config = dict(
    n_layer=14,
    d_model=192,
    d_mlp=768,
    vocab_size=8192,
    init_std_o=0.0326,
)
MLP neurons of a small language model. Each row is named by its layer, matrix (down: output weights) and neuron, and shows model dimensions 48-175. Each number is 200 + 20 x the weight over its row's rms, rounded and kept within 0 to 999. A neuron's up and down rows have the sign that makes its largest values positive.
After each neuron's rows, "fires before" lists the tokens most often just after its 100 highest values on Wikipedia text that the model never trained on. A number after a token or word is its count.

L11.down698,222,227,203,166,212,218,191,187,167,197,205,240,203,187,174,213,168,199,182,201,157,196,194,171,206,164,223,216,227,200,212,191,195,186,206,258,205,166,202,217,203,204,227,190,208,195,222,212,202,191,199,241,174,214,178,209,198,160,168,202,227,182,190,211,210,223,182,174,218,208,226,218,183,232,189,187,222,197,201,222,198,238,187,213,221,229,177,183,202,191,226,212,205,216,203,196,178,245,212,193,206,192,136,196,188,152,180,165,215,193,212,210,178,195,209,176,203,152,212,180,181,210,198,205,170,210,194,179
fires before: " |" 65, ":" 7, "d" 4

L9.down185,203,190,204,182,181,230,169,212,203,196,196,210,201,248,200,214,183,216,188,216,199,192,193,170,192,160,169,183,173,214,206,145,192,196,213,167,182,211,170,196,177,223,170,175,227,211,208,198,218,239,197,190,212,171,187,179,203,211,188,208,201,188,195,183,215,201,185,247,194,192,185,194,190,197,174,198,225,194,194,221,203,210,205,184,210,169,207,168,201,209,184,192,227,193,193,163,218,200,172,193,197,172,200,219,257,223,191,160,190,195,208,159,173,184,180,194,233,173,183,238,199,196,182,169,182,217,217,229
fires before: " (" 53, " =" 5

L5.down550,207,214,199,240,255,198,172,227,193,204,181,200,222,204,200,185,219,160,192,197,220,207,215,212,204,168,256,192,193,182,197,147,201,182,243,185,194,209,217,216,203,173,228,217,201,194,182,214,212,209,218,204,218,189,208,198,178,223,169,191,224,171,195,240,197,204,205,206,203,242,188,242,203,191,233,226,214,221,226,176,201,217,214,176,196,209,175,202,195,195,213,220,191,227,205,237,205,190,205,197,241,200,201,214,176,181,187,205,186,164,214,218,181,233,174,212,204,175,201,208,209,183,214,206,201,182,178,196
fires before: "|" 30, "N" 16, "ti" 4

L5.down143,230,239,210,219,195,213,194,172,200,227,176,202,211,167,215,188,190,210,213,199,215,199,202,175,238,219,192,199,164,217,225,178,190,220,236,196,199,212,166,210,212,190,175,216,199,211,190,193,196,139,201,197,190,215,177,235,164,190,216,206,168,226,194,174,212,258,194,208,211,219,207,194,198,223,207,210,185,172,181,162,176,215,224,208,230,198,189,188,204,171,209,164,142,209,218,222,176,183,190,187,190,162,178,169,196,219,149,177,212,159,195,212,164,207,207,211,205,218,201,203,211,211,258,216,185,217,191,199
fires before: "=" 90

L5.down333,199,222,189,190,234,154,222,177,184,204,215,195,172,216,210,223,161,201,206,199,226,203,229,206,182,229,201,218,191,206,190,220,165,162,179,206,197,227,167,213,186,201,253,202,228,197,183,178,170,200,223,214,230,171,183,167,174,216,211,217,191,178,195,214,207,208,242,230,193,218,216,191,231,185,174,195,200,173,190,182,187,156,203,186,228,205,211,201,160,185,198,190,195,220,226,195,174,182,184,224,165,178,227,180,191,199,183,195,215,170,183,161,194,221,207,180,148,202,197,214,218,194,224,204,190,191,205,205
fires before: " |" 40, ";" 18, "\n" 11, " W" 6, "|" 4

L11.down527,185,181,224,184,221,202,174,178,183,188,187,207,191,234,222,147,169,175,220,201,188,216,217,192,176,208,207,206,200,202,208,172,214,180,242,177,139,189,184,193,196,201,178,228,199,164,207,227,164,236,228,180,178,212,196,217,188,193,236,218,205,208,207,223,187,210,197,218,214,169,189,230,173,189,212,229,208,194,194,211,178,252,206,187,205,190,193,201,209,217,205,177,244,187,174,197,183,187,202,214,171,211,155,206,220,229,195,180,203,229,212,180,196,211,189,235,219,163,212,220,195,197,196,207,194,176,198,200
fires before: "=" 58, " =" 29, "s" 6, " and" 4

L11.down317,218,190,235,177,219,205,185,160,213,170,176,197,199,175,178,188,179,167,178,212,210,184,235,180,198,226,216,192,190,206,231,225,165,220,192,186,175,206,182,229,206,231,225,211,226,238,241,207,177,221,213,221,188,229,199,208,195,189,187,222,163,174,175,173,193,202,232,212,177,246,198,202,198,200,247,222,207,204,233,207,202,215,181,178,189,215,183,199,205,216,186,218,235,180,181,164,202,214,222,246,161,189,194,171,219,199,182,202,204,213,185,205,220,171,214,228,178,211,158,195,212,186,173,208,220,207,185,216
fires before: " |" 23, ")" 15, "–" 14, "|" 7, ":" 4, "s" 4

L5.down74,159,161,195,203,184,190,202,201,203,202,209,196,178,205,210,199,191,166,198,178,200,193,190,195,167,164,189,222,184,199,200,206,192,216,212,188,176,174,177,197,195,175,214,172,212,210,189,236,221,173,237,206,216,168,216,204,180,193,231,232,232,198,198,226,181,181,188,167,188,207,213,179,187,142,208,180,185,197,192,182,185,165,218,198,236,157,211,190,202,191,196,195,198,204,211,224,190,243,209,209,190,182,182,199,181,203,194,186,181,250,196,203,207,208,207,187,180,203,203,242,203,192,211,242,198,196,208,194
fires before: "ing" 13, "ion" 10, "s" 9, "ation" 8, "ed" 7, "ment" 5

L5.down307,201,193,211,206,184,227,206,172,204,200,226,207,223,193,209,239,201,168,186,218,223,207,191,165,228,210,200,197,174,197,213,206,177,199,169,232,195,189,199,176,203,215,227,189,207,203,220,242,177,221,191,235,231,218,217,215,235,188,217,207,201,202,216,166,189,177,226,177,191,246,211,156,198,198,174,142,219,199,196,203,210,211,183,183,194,190,206,203,217,177,196,181,218,250,232,212,194,200,190,210,196,193,180,177,175,210,227,196,221,208,225,222,190,168,189,206,206,205,184,171,223,211,212,220,191,222,185,241
fires before: "|" 98

L9.down10,201,186,205,212,194,185,190,195,205,167,209,209,211,202,166,192,181,177,189,208,205,174,212,212,204,204,194,167,208,225,165,199,209,222,209,241,187,146,188,204,216,190,239,202,194,167,200,209,191,222,191,213,181,211,246,226,226,190,175,207,198,149,184,208,165,190,223,187,226,162,200,223,161,193,211,213,193,232,210,203,190,200,181,174,196,172,170,172,231,232,219,200,232,216,188,219,208,186,201,235,206,219,228,165,207,202,201,197,211,191,175,190,180,222,204,173,189,195,179,209,200,197,180,233,209,179,197,180
fires before: "-" 65, " |" 11

L11.down78,224,160,210,168,217,245,169,216,183,177,200,176,225,230,178,226,189,231,222,206,207,196,176,201,208,189,197,179,215,211,206,213,223,159,200,122,217,160,172,205,198,198,206,169,197,180,206,223,206,218,195,162,235,185,176,178,240,205,169,192,203,181,215,192,194,213,189,201,203,209,210,210,186,191,242,229,196,194,178,179,183,192,176,188,204,197,198,217,206,160,204,196,196,200,206,176,198,182,195,217,190,219,191,194,208,193,236,197,217,174,210,212,192,234,193,228,215,204,224,209,171,180,197,187,210,213,202,189
fires before: "-" 49, "=" 18, "0" 9, "1" 7

L10.down115,178,235,197,196,218,214,197,196,203,188,244,198,212,205,172,201,236,195,203,226,198,212,210,230,198,204,190,210,186,202,184,197,173,177,194,209,216,237,194,205,206,178,198,177,190,171,198,206,210,175,207,177,210,186,238,209,191,214,187,233,192,163,200,179,164,194,209,217,204,232,225,182,193,202,218,195,221,233,166,184,241,183,243,177,169,184,205,182,200,194,151,255,203,189,190,215,235,197,192,213,190,218,169,170,216,160,179,172,212,241,177,199,234,180,220,209,201,168,199,211,199,222,189,202,202,173,213,190
fires before: "5" 14, "9" 10, "6" 10, "4" 9, "2" 9, "0" 8

L5.down8,205,200,192,194,207,195,195,227,209,175,187,203,199,181,207,200,195,232,205,197,219,178,199,218,177,213,224,235,214,211,211,173,171,204,214,233,195,151,178,216,221,191,178,234,200,201,219,224,168,166,201,190,184,217,222,238,211,201,211,216,212,201,177,192,172,187,196,189,193,176,177,191,208,191,225,194,221,205,155,193,226,188,234,175,229,199,188,221,197,217,209,178,187,207,221,237,179,213,204,176,222,225,210,181,208,199,157,222,199,194,243,187,170,223,207,205,191,199,221,172,195,162,200,197,217,185,231,197
fires before: "|" 29, " the" 12, " a" 8, "0" 5

L4.down494,183,241,217,182,208,189,219,207,196,194,185,236,191,227,229,187,188,183,189,180,187,222,199,208,199,237,209,197,190,198,224,157,202,176,234,184,189,221,204,206,192,168,184,210,201,204,193,196,224,151,239,168,185,193,181,207,184,234,167,215,208,241,162,220,202,184,185,203,217,201,166,191,201,191,190,196,179,156,217,190,191,187,230,232,159,200,180,193,217,200,192,174,203,196,213,206,183,202,192,204,237,185,185,180,154,195,199,218,230,249,217,187,183,247,210,218,215,163,188,186,237,218,199,160,169,189,198,197
fires before: "=" 51

L5.down624,163,195,226,168,170,170,230,188,182,181,232,237,199,187,183,189,207,191,195,207,181,202,187,192,185,215,201,209,159,204,194,189,204,217,198,184,195,172,196,190,190,224,191,194,179,181,188,164,175,185,218,192,199,202,234,212,157,213,228,215,233,187,190,200,242,180,236,193,179,204,206,180,165,204,207,206,236,202,217,176,212,214,177,173,178,211,198,206,164,202,191,165,204,193,184,210,213,194,192,185,171,210,187,182,200,191,212,212,213,204,232,171,192,200,206,174,226,202,213,191,206,183,226,212,205,214,180,202
fires before: "|" 38, "-" 13

L3.down69,217,177,189,187,200,190,230,196,223,220,242,181,205,181,217,201,187,184,192,210,199,215,181,183,189,187,177,205,200,182,195,230,210,232,168,227,184,221,195,169,230,225,196,185,193,203,228,216,220,182,251,212,156,217,219,224,227,215,214,209,173,217,240,184,180,182,193,205,174,244,209,159,180,197,186,188,195,179,209,174,211,212,228,173,188,200,189,185,197,181,205,225,182,212,175,186,171,213,200,188,201,206,186,184,210,196,192,189,222,218,180,181,189,198,180,189,209,209,165,185,202,208,202,243,215,231,201,193
fires before: " |" 46, "-" 19, "|" 6, " 100" 5

L11.down303,183,202,240,178,227,198,189,217,202,200,240,176,206,206,166,214,159,203,197,234,206,174,227,199,191,178,215,226,177,237,207,192,199,160,206,193,202,192,195,191,228,208,191,190,201,176,197,204,173,211,209,141,211,205,187,225,199,188,204,215,187,182,202,220,209,180,184,196,223,186,231,170,174,200,214,192,203,206,189,209,222,221,204,182,204,186,184,204,206,198,224,163,189,214,218,191,189,174,171,195,192,229,216,228,210,157,199,190,238,214,231,184,159,207,168,206,213,196,217,210,186,179,218,201,202,207,176,238
fires before: "=" 69, "-" 23

L5.down144,234,191,216,189,191,169,191,197,203,210,186,189,204,179,212,161,213,231,179,195,171,194,230,222,184,187,198,182,240,238,211,260,176,209,194,250,233,240,217,179,199,173,200,204,186,194,186,203,184,185,192,202,184,202,209,217,218,185,186,200,203,160,237,190,188,189,227,204,189,195,211,204,181,215,178,191,182,211,235,188,155,194,187,163,214,190,189,181,238,221,200,204,219,176,169,188,190,189,195,196,194,236,199,186,188,174,185,204,194,184,219,205,189,198,199,205,182,164,174,224,216,192,199,195,213,173,194,201
fires before: "|" 70, "s" 17, "t" 8

L5.down719,185,217,204,203,176,179,216,190,160,184,179,185,189,182,199,216,198,171,195,218,232,178,191,186,169,196,223,235,192,180,183,176,200,187,163,178,205,192,170,195,199,176,197,193,173,212,210,189,162,200,187,164,166,227,225,200,222,214,200,201,188,221,228,194,211,186,243,204,221,195,221,156,188,194,205,212,192,162,189,203,174,215,207,200,261,203,236,226,178,178,214,164,196,198,201,211,237,206,198,181,189,189,209,189,208,175,217,194,179,172,225,167,213,217,232,190,169,196,226,198,218,138,186,212,208,219,194,189
fires before: "|" 66, ";" 4

L2.down411,234,202,180,192,166,167,216,171,210,218,205,190,216,167,207,181,222,244,163,238,246,208,224,222,192,170,170,203,207,213,180,203,166,236,187,242,215,169,197,214,237,208,186,187,199,227,215,206,173,203,207,191,202,206,184,208,205,189,181,196,216,216,205,218,176,176,215,204,220,173,184,172,198,198,212,208,215,199,177,193,200,233,235,239,193,229,170,182,223,194,218,213,219,250,183,207,206,195,215,209,252,214,185,198,188,191,163,207,205,203,191,208,216,209,192,190,191,180,184,213,198,226,188,197,186,179,193,194
fires before: "\"" 33, "s" 16, "." 5, " The" 4

L9.down328,220,191,203,228,171,197,237,218,219,164,196,226,201,198,196,189,193,198,191,192,212,187,195,220,214,205,211,197,230,233,193,190,186,217,199,200,205,195,189,202,202,213,170,168,216,176,202,207,231,216,177,204,216,194,217,194,183,208,197,195,205,237,222,206,220,145,204,194,199,201,218,221,226,210,181,224,195,192,160,197,186,198,204,229,198,215,220,248,225,195,194,232,202,169,193,205,188,210,177,181,173,193,201,202,155,213,205,172,188,204,210,187,217,195,224,212,160,232,148,234,154,195,162,172,190,189,238,200
fires before: "=" 26, "\n\n" 18, " a" 9, " an" 4

L4.down521,195,206,180,173,199,217,199,195,184,207,195,196,229,219,221,165,231,185,221,221,192,183,220,197,231,226,227,179,187,221,180,224,217,194,190,194,226,193,220,180,225,214,154,231,215,221,209,205,196,175,211,163,214,205,202,221,209,230,196,173,175,187,195,227,154,210,193,187,196,208,229,211,220,230,209,178,188,218,204,215,209,202,181,178,195,205,186,211,190,182,208,223,193,188,223,218,197,197,236,219,232,209,185,160,220,170,206,224,208,182,193,209,183,224,188,230,197,150,161,216,188,194,220,191,210,177,176,202
fires before: "-" 17, " |" 16, " Party" 15, "|" 14, "#" 4, " (" 4

L3.down458,213,195,190,244,189,224,181,236,221,168,238,206,154,195,219,194,183,190,193,169,206,216,205,192,190,201,211,185,187,212,222,213,196,222,205,222,186,192,220,184,205,217,177,201,155,196,194,191,235,223,213,221,198,195,181,240,174,225,199,236,216,182,208,202,192,188,183,193,202,196,159,202,204,218,197,197,194,203,218,193,184,212,195,184,226,217,206,229,198,205,236,198,167,210,193,200,181,177,182,218,253,198,200,189,176,210,168,209,174,176,201,208,215,223,181,187,213,217,204,228,217,219,199,222,192,193,195,186
fires before: "-" 57, "\n" 22, "|" 17

L5.down471,192,201,215,199,213,207,240,161,160,195,194,236,222,209,177,182,230,210,210,213,220,207,190,236,214,261,186,195,175,180,200,167,230,187,203,208,209,209,207,193,214,221,166,194,215,173,175,218,183,220,177,224,154,202,203,219,194,191,165,177,224,173,192,199,218,174,194,178,199,218,198,218,188,198,180,229,192,214,230,164,202,195,234,186,201,182,213,215,230,195,222,149,216,168,207,163,184,202,197,190,237,223,197,201,206,195,201,205,225,197,209,172,167,192,163,204,178,183,213,211,215,194,221,212,211,191,203,186
fires before: " |" 33, " /" 15, ":" 14, " in" 6, "." 5, "our" 4

L2.down638,228,212,195,184,186,227,194,194,228,216,181,236,187,177,210,217,199,206,215,200,208,154,184,217,194,211,190,197,186,210,204,175,186,211,208,245,198,209,189,237,236,215,218,201,200,201,239,227,197,215,160,235,222,172,211,205,207,179,177,215,194,199,208,232,241,176,216,195,248,172,169,180,200,184,210,194,239,206,209,202,208,219,185,191,175,199,195,167,166,217,238,190,218,242,195,208,163,184,192,212,175,191,189,221,196,194,198,193,215,207,197,211,190,216,198,203,198,196,217,202,227,171,200,182,201,190,194,187
fires before: " |" 54, "." 17

L9.down87,181,203,208,183,192,248,232,171,188,168,189,176,196,196,210,175,185,195,195,201,186,229,198,218,207,195,184,191,222,200,185,198,174,186,187,245,214,199,163,196,196,202,195,206,199,236,210,189,172,185,168,213,179,230,193,225,174,182,190,216,210,204,189,181,225,218,157,179,183,180,209,151,243,202,186,224,207,211,180,196,204,200,209,188,186,204,196,184,208,182,216,196,167,187,230,174,169,195,232,165,220,177,220,218,189,208,183,209,209,229,190,215,175,197,212,226,210,199,240,221,177,164,210,201,193,194,198,191
fires before: "=" 44, ":" 19, " Clade" 7, " of" 5, " Genus" 4, " =" 4

L3.down465,193,178,237,195,198,199,188,199,187,178,192,183,202,223,173,196,191,191,160,231,228,222,206,193,197,168,193,180,206,203,206,188,188,209,179,186,220,233,199,209,216,186,186,214,198,200,216,192,178,233,180,180,188,222,211,249,193,192,212,222,207,213,232,189,208,228,154,239,210,202,208,233,210,202,188,208,150,201,212,191,154,199,229,219,211,174,199,199,218,170,207,243,188,207,180,182,229,227,187,157,213,200,182,137,200,203,187,196,204,233,185,220,214,224,163,176,200,226,192,188,223,187,211,242,220,200,200,192
fires before: "s" 79

L10.down407,207,178,174,191,193,213,218,205,202,206,238,235,187,201,199,231,197,209,196,190,193,202,183,166,164,194,188,185,215,184,178,188,202,217,189,225,202,228,219,210,221,196,190,186,242,203,228,216,212,171,199,168,232,199,199,183,220,194,187,175,189,164,213,191,185,184,213,219,205,181,202,192,197,219,172,221,166,177,191,186,200,177,235,218,205,214,200,213,191,214,167,192,219,210,206,192,195,203,219,240,186,213,178,218,184,198,204,168,189,214,173,202,220,219,225,195,176,271,200,192,207,205,192,189,229,202,197,170
fires before: "\n\n" 24, "\n" 13, "00" 9, "um" 4, " the" 4

L4.down439,201,174,220,238,230,213,202,184,222,223,191,224,255,203,193,214,189,217,217,210,204,194,198,200,213,196,261,200,198,194,197,180,189,223,217,193,186,224,185,204,209,185,190,198,209,193,194,173,218,197,188,203,217,205,202,210,187,170,194,181,184,175,231,194,217,179,184,205,169,202,210,196,220,207,188,245,194,202,174,193,203,184,229,232,202,218,220,207,212,167,200,208,231,220,175,198,196,169,159,169,195,168,189,211,170,214,193,182,175,200,195,223,205,173,214,195,179,229,207,213,189,214,186,178,245,187,221,211
fires before: " a" 14, "\n" 10, "=" 9, " an" 8, " 0" 6, "\n\n" 6

L11.down339,244,206,176,194,168,202,183,191,172,163,227,177,227,200,196,193,207,187,208,222,199,225,222,187,187,200,179,164,177,179,171,213,177,181,209,163,225,198,190,191,166,192,165,166,221,223,231,187,208,219,209,196,164,185,199,169,160,200,195,182,183,183,201,230,205,232,193,186,188,175,192,205,205,224,218,180,179,194,168,205,184,209,202,209,183,181,216,188,162,207,207,205,244,188,223,201,231,182,198,181,205,183,193,221,202,175,196,210,218,199,199,216,211,198,210,204,192,183,163,201,207,178,189,209,194,206,200,192
fires before: " |" 27, " (" 14, "^" 6, "–" 6, ")" 6

L2.down125,190,184,223,195,225,215,190,201,187,202,181,189,214,239,211,220,200,213,193,180,180,184,217,207,175,192,179,198,197,202,225,214,235,192,190,183,202,200,174,220,206,191,181,202,188,204,208,203,214,214,206,217,205,168,197,173,184,205,202,222,227,217,207,212,236,224,231,175,191,191,256,189,182,203,206,184,169,168,212,200,257,172,214,204,228,227,158,162,175,179,198,202,192,204,202,207,183,181,199,183,220,203,197,224,188,165,213,223,202,222,174,189,192,207,176,174,192,216,197,218,194,166,197,241,225,165,200,202
fires before: " |" 53, "–" 11, "\n" 4, "," 4

L2.down694,195,180,234,175,163,191,166,201,150,222,182,226,190,169,191,215,195,185,163,211,203,211,206,205,179,226,195,187,191,220,199,178,174,201,207,234,231,212,185,203,223,206,231,175,218,212,213,203,180,207,208,203,181,220,209,217,203,211,205,182,191,186,237,206,186,211,221,230,204,224,193,184,186,186,169,199,200,220,241,191,158,224,189,209,240,210,187,194,190,211,209,189,203,176,211,217,202,223,203,161,205,234,210,184,206,220,202,187,233,208,225,183,188,162,181,181,221,195,222,212,183,169,204,213,187,195,188,178
fires before: "-" 65, "|" 19

L4.down395,179,201,200,204,211,191,192,234,198,206,160,184,170,189,200,220,212,219,177,182,229,178,219,200,196,241,197,208,206,240,189,207,165,165,214,217,238,192,214,231,191,175,206,193,174,208,186,192,206,215,193,213,200,244,229,188,213,210,188,242,213,198,242,210,202,196,171,191,216,211,236,193,180,207,196,217,191,216,233,160,178,183,193,245,218,214,196,187,190,173,205,191,228,189,208,210,200,208,230,189,201,167,196,185,207,190,218,205,212,182,205,165,163,194,194,191,201,211,203,183,193,171,224,229,222,207,189,224
fires before: "-" 53, "|" 13

L2.down187,182,183,220,213,197,178,210,187,213,199,196,194,190,180,207,201,207,198,200,224,213,231,189,232,183,209,197,224,180,190,197,212,185,212,196,162,216,209,187,219,200,202,218,190,214,162,174,195,214,182,194,235,200,254,222,226,200,218,180,158,213,194,219,166,222,218,199,189,228,232,200,187,201,233,171,165,225,195,189,215,237,170,207,140,198,209,217,203,162,200,191,166,195,221,173,198,186,242,224,190,216,226,193,186,156,184,219,191,186,207,208,195,211,226,221,198,210,171,199,222,199,213,232,231,228,183,185,183
fires before: "," 24, " |" 15, "\n " 12, "\n" 10, "%" 5

L10.down503,202,208,213,189,181,211,217,170,218,190,207,210,191,177,156,188,181,186,226,218,215,152,190,205,211,211,194,230,190,155,189,197,227,230,226,171,177,197,177,219,220,207,199,171,181,199,198,231,209,184,202,232,193,206,181,160,180,209,233,207,219,205,193,193,216,193,169,196,206,208,240,187,226,166,180,233,209,189,221,224,156,175,199,218,215,182,204,214,194,178,177,201,196,199,211,218,185,192,185,221,217,179,236,202,197,183,167,185,221,187,192,212,221,186,187,160,179,179,198,246,208,232,220,222,231,224,202,191
fires before: "ion" 22, "ed" 18, "ing" 8, "ive" 6, "or" 5, "es" 4

L11.down329,169,168,193,201,199,187,160,175,199,177,192,195,190,189,196,224,186,201,207,228,195,187,177,201,191,203,200,183,183,222,232,238,233,183,207,121,248,189,194,156,180,207,235,212,181,205,218,221,202,185,201,210,190,210,180,196,211,210,228,193,196,187,174,189,186,205,194,210,214,190,230,194,207,188,241,199,189,209,197,176,186,208,184,190,181,174,199,190,220,175,196,189,219,207,246,178,199,193,180,216,181,204,207,220,222,195,232,190,221,168,213,203,248,201,187,214,177,188,218,210,196,153,198,208,213,207,202,176
fires before: "=" 86, "-" 11

L11.down287,193,167,206,198,188,177,163,233,175,195,202,236,235,210,241,210,180,174,175,193,205,228,176,224,217,216,229,188,218,195,223,168,190,210,191,214,172,193,197,155,193,198,183,184,188,191,202,157,200,194,175,205,218,198,199,232,188,186,192,185,206,167,189,181,218,190,221,198,199,227,189,169,219,167,217,242,202,183,211,183,168,220,219,167,239,180,191,167,189,219,224,226,180,191,179,245,187,216,162,230,220,202,191,188,173,213,209,212,211,191,212,185,179,199,214,162,176,204,225,206,205,193,222,201,189,230,223,195
fires before: "|" 84, "th" 5

L9.down418,174,178,215,204,197,205,183,175,173,210,172,200,203,194,194,242,221,207,198,220,223,219,153,178,208,237,180,214,207,208,196,228,207,209,253,260,211,208,206,201,185,203,229,167,205,200,204,199,187,204,191,172,200,213,213,160,166,178,222,233,210,192,198,236,202,224,191,218,188,214,209,198,210,183,188,160,169,194,227,183,204,196,176,183,186,196,186,170,188,223,196,178,187,197,177,204,189,194,217,181,242,216,218,164,169,172,206,210,165,193,178,200,209,197,197,227,197,162,214,215,221,198,212,190,153,212,188,221
fires before: "s" 71, ")" 4, "," 4

L10.down661,194,207,187,227,212,202,214,168,183,186,215,199,226,194,194,238,217,210,200,202,213,185,196,182,210,230,165,197,170,228,186,234,198,215,203,186,232,229,184,230,163,220,182,218,197,211,194,190,215,200,189,208,221,196,211,216,174,210,231,201,237,208,211,201,161,202,203,193,173,187,235,253,202,175,164,225,206,177,198,202,171,199,218,208,219,228,202,211,191,188,181,214,197,189,193,188,170,173,198,219,243,192,187,212,173,208,208,201,206,201,171,208,246,153,198,214,220,239,199,219,218,251,179,203,218,173,198,189
fires before: "=" 39, "-" 25, "\n" 17, " |" 9, ")" 5

L5.down267,185,221,196,222,196,204,204,208,193,196,194,236,214,213,208,233,206,184,189,219,192,203,211,198,197,227,209,199,210,246,188,234,176,217,229,204,158,205,208,220,208,185,208,166,210,218,200,204,187,198,194,157,194,196,232,242,218,173,186,193,204,197,231,193,211,185,219,210,206,189,175,218,221,193,181,187,204,209,210,237,198,187,218,224,161,203,227,206,192,187,179,223,200,227,191,214,177,171,188,235,246,197,213,177,198,209,194,184,190,203,164,212,192,185,181,192,187,209,207,202,202,238,185,206,184,218,214,204
fires before: "\n\n" 18, "=" 9, "The" 7, " The" 6, "In" 6, " He" 5

L9.down326,222,160,248,223,219,182,208,203,192,184,207,220,202,198,191,209,198,200,182,209,206,208,205,203,216,212,227,217,178,202,209,187,209,217,195,217,194,194,224,200,197,194,213,172,218,193,197,202,242,209,199,188,184,197,135,209,174,240,188,183,203,178,195,200,235,215,205,211,214,186,205,209,215,212,200,176,170,197,212,217,247,146,200,188,233,234,212,174,239,176,210,185,203,208,166,192,184,198,195,193,181,205,221,201,219,204,208,194,179,204,194,217,160,180,208,198,214,207,173,254,202,214,215,218,195,197,239,227
fires before: "," 26, "\n" 16, " was" 7, " |" 6, "\n " 6, "\n\n" 4

L10.down515,176,184,194,217,226,163,189,212,194,183,195,215,231,182,204,187,211,234,196,196,211,210,187,191,231,181,218,192,180,207,208,204,162,206,187,181,201,198,209,229,186,192,202,201,207,166,211,169,196,176,187,172,249,217,208,216,231,154,186,238,212,178,188,185,218,180,203,208,212,224,213,212,194,160,183,216,219,244,167,219,216,170,211,215,194,206,192,158,201,220,230,213,189,185,180,180,206,235,193,180,202,202,214,192,221,159,186,223,174,223,225,206,229,188,210,206,198,225,233,239,197,195,234,214,192,204,149,224
fires before: "," 35, "9" 9, "6" 8, "1" 6, "4" 6, "5" 6

L3.down762,227,183,246,200,201,177,197,197,186,211,177,195,217,172,214,211,169,201,161,180,208,179,175,192,195,188,202,221,196,230,219,199,197,208,224,208,195,257,179,171,191,165,183,177,224,205,206,203,178,217,208,196,216,198,173,203,194,169,211,204,206,175,214,185,202,211,215,249,220,168,176,191,222,213,162,211,186,203,223,203,166,223,213,214,204,201,176,218,198,203,198,164,220,190,203,216,197,181,201,191,213,194,184,190,183,162,183,154,185,203,177,263,191,200,189,206,180,162,215,214,233,187,237,232,199,199,235,218
fires before: "s" 85

L9.down645,204,187,211,200,211,205,183,221,194,200,190,200,198,211,174,219,193,182,185,176,206,199,215,180,202,203,222,185,213,176,192,190,215,216,190,213,154,206,244,215,201,206,194,202,171,218,199,226,207,209,195,207,232,199,220,195,201,213,226,161,218,215,183,225,247,222,230,180,183,187,198,217,195,233,201,194,208,222,224,212,206,196,178,218,155,191,198,170,188,209,214,197,204,189,182,169,200,183,194,246,200,173,200,208,182,210,180,219,218,194,185,225,195,189,178,208,201,176,213,196,163,199,210,202,213,194,201,243
fires before: "0" 35, "1" 29, "2" 18, "3" 4

L9.down683,184,180,241,226,214,248,171,205,218,162,219,218,168,210,217,209,183,173,201,214,194,200,191,178,219,239,203,225,170,198,179,177,206,175,217,208,216,157,206,217,225,178,229,204,177,211,184,211,186,206,197,180,202,212,226,204,179,210,214,205,185,206,208,207,202,191,172,199,225,218,227,178,171,173,216,230,174,182,208,176,180,204,207,202,216,145,199,193,212,150,206,175,224,238,203,193,188,172,203,184,208,193,213,207,192,215,233,209,233,199,206,216,202,203,190,198,229,211,160,226,184,181,190,222,202,208,192,196
fires before: "=" 53, "a" 9, "\n" 6, "\n\n" 5, "-" 4

L10.down621,179,189,194,198,229,188,170,167,197,200,192,224,191,207,201,175,181,235,217,189,192,187,188,228,189,208,193,218,219,169,216,204,234,189,228,184,202,207,212,160,200,189,190,189,220,219,183,212,214,178,167,217,176,214,190,222,182,186,184,240,211,209,180,199,222,222,167,211,228,199,224,225,205,259,209,189,185,193,204,221,235,163,229,206,218,227,216,184,216,197,181,204,192,215,196,207,174,215,226,205,221,252,202,227,196,203,199,200,185,157,169,196,195,189,169,217,218,174,182,210,179,162,216,208,188,189,223,211
fires before: ":" 29, "\n" 16, " |" 12, " =" 11, ";" 11

L4.down665,203,187,219,234,211,199,196,186,178,171,184,203,173,155,200,220,184,202,191,225,184,226,276,186,209,176,206,190,197,218,210,229,227,194,176,221,170,230,208,189,210,213,227,166,172,229,181,182,196,216,238,161,194,166,205,182,210,231,198,174,206,207,221,200,230,188,209,221,209,179,209,218,226,205,207,175,189,226,198,217,210,232,185,192,198,224,222,220,197,180,220,185,206,184,179,173,182,173,212,218,175,188,196,196,194,224,202,201,199,215,216,202,192,221,209,204,200,158,192,202,194,191,212,203,219,207,201,166
fires before: "0" 30, "1" 22, "2" 8, "-" 5, "3" 4, " |" 4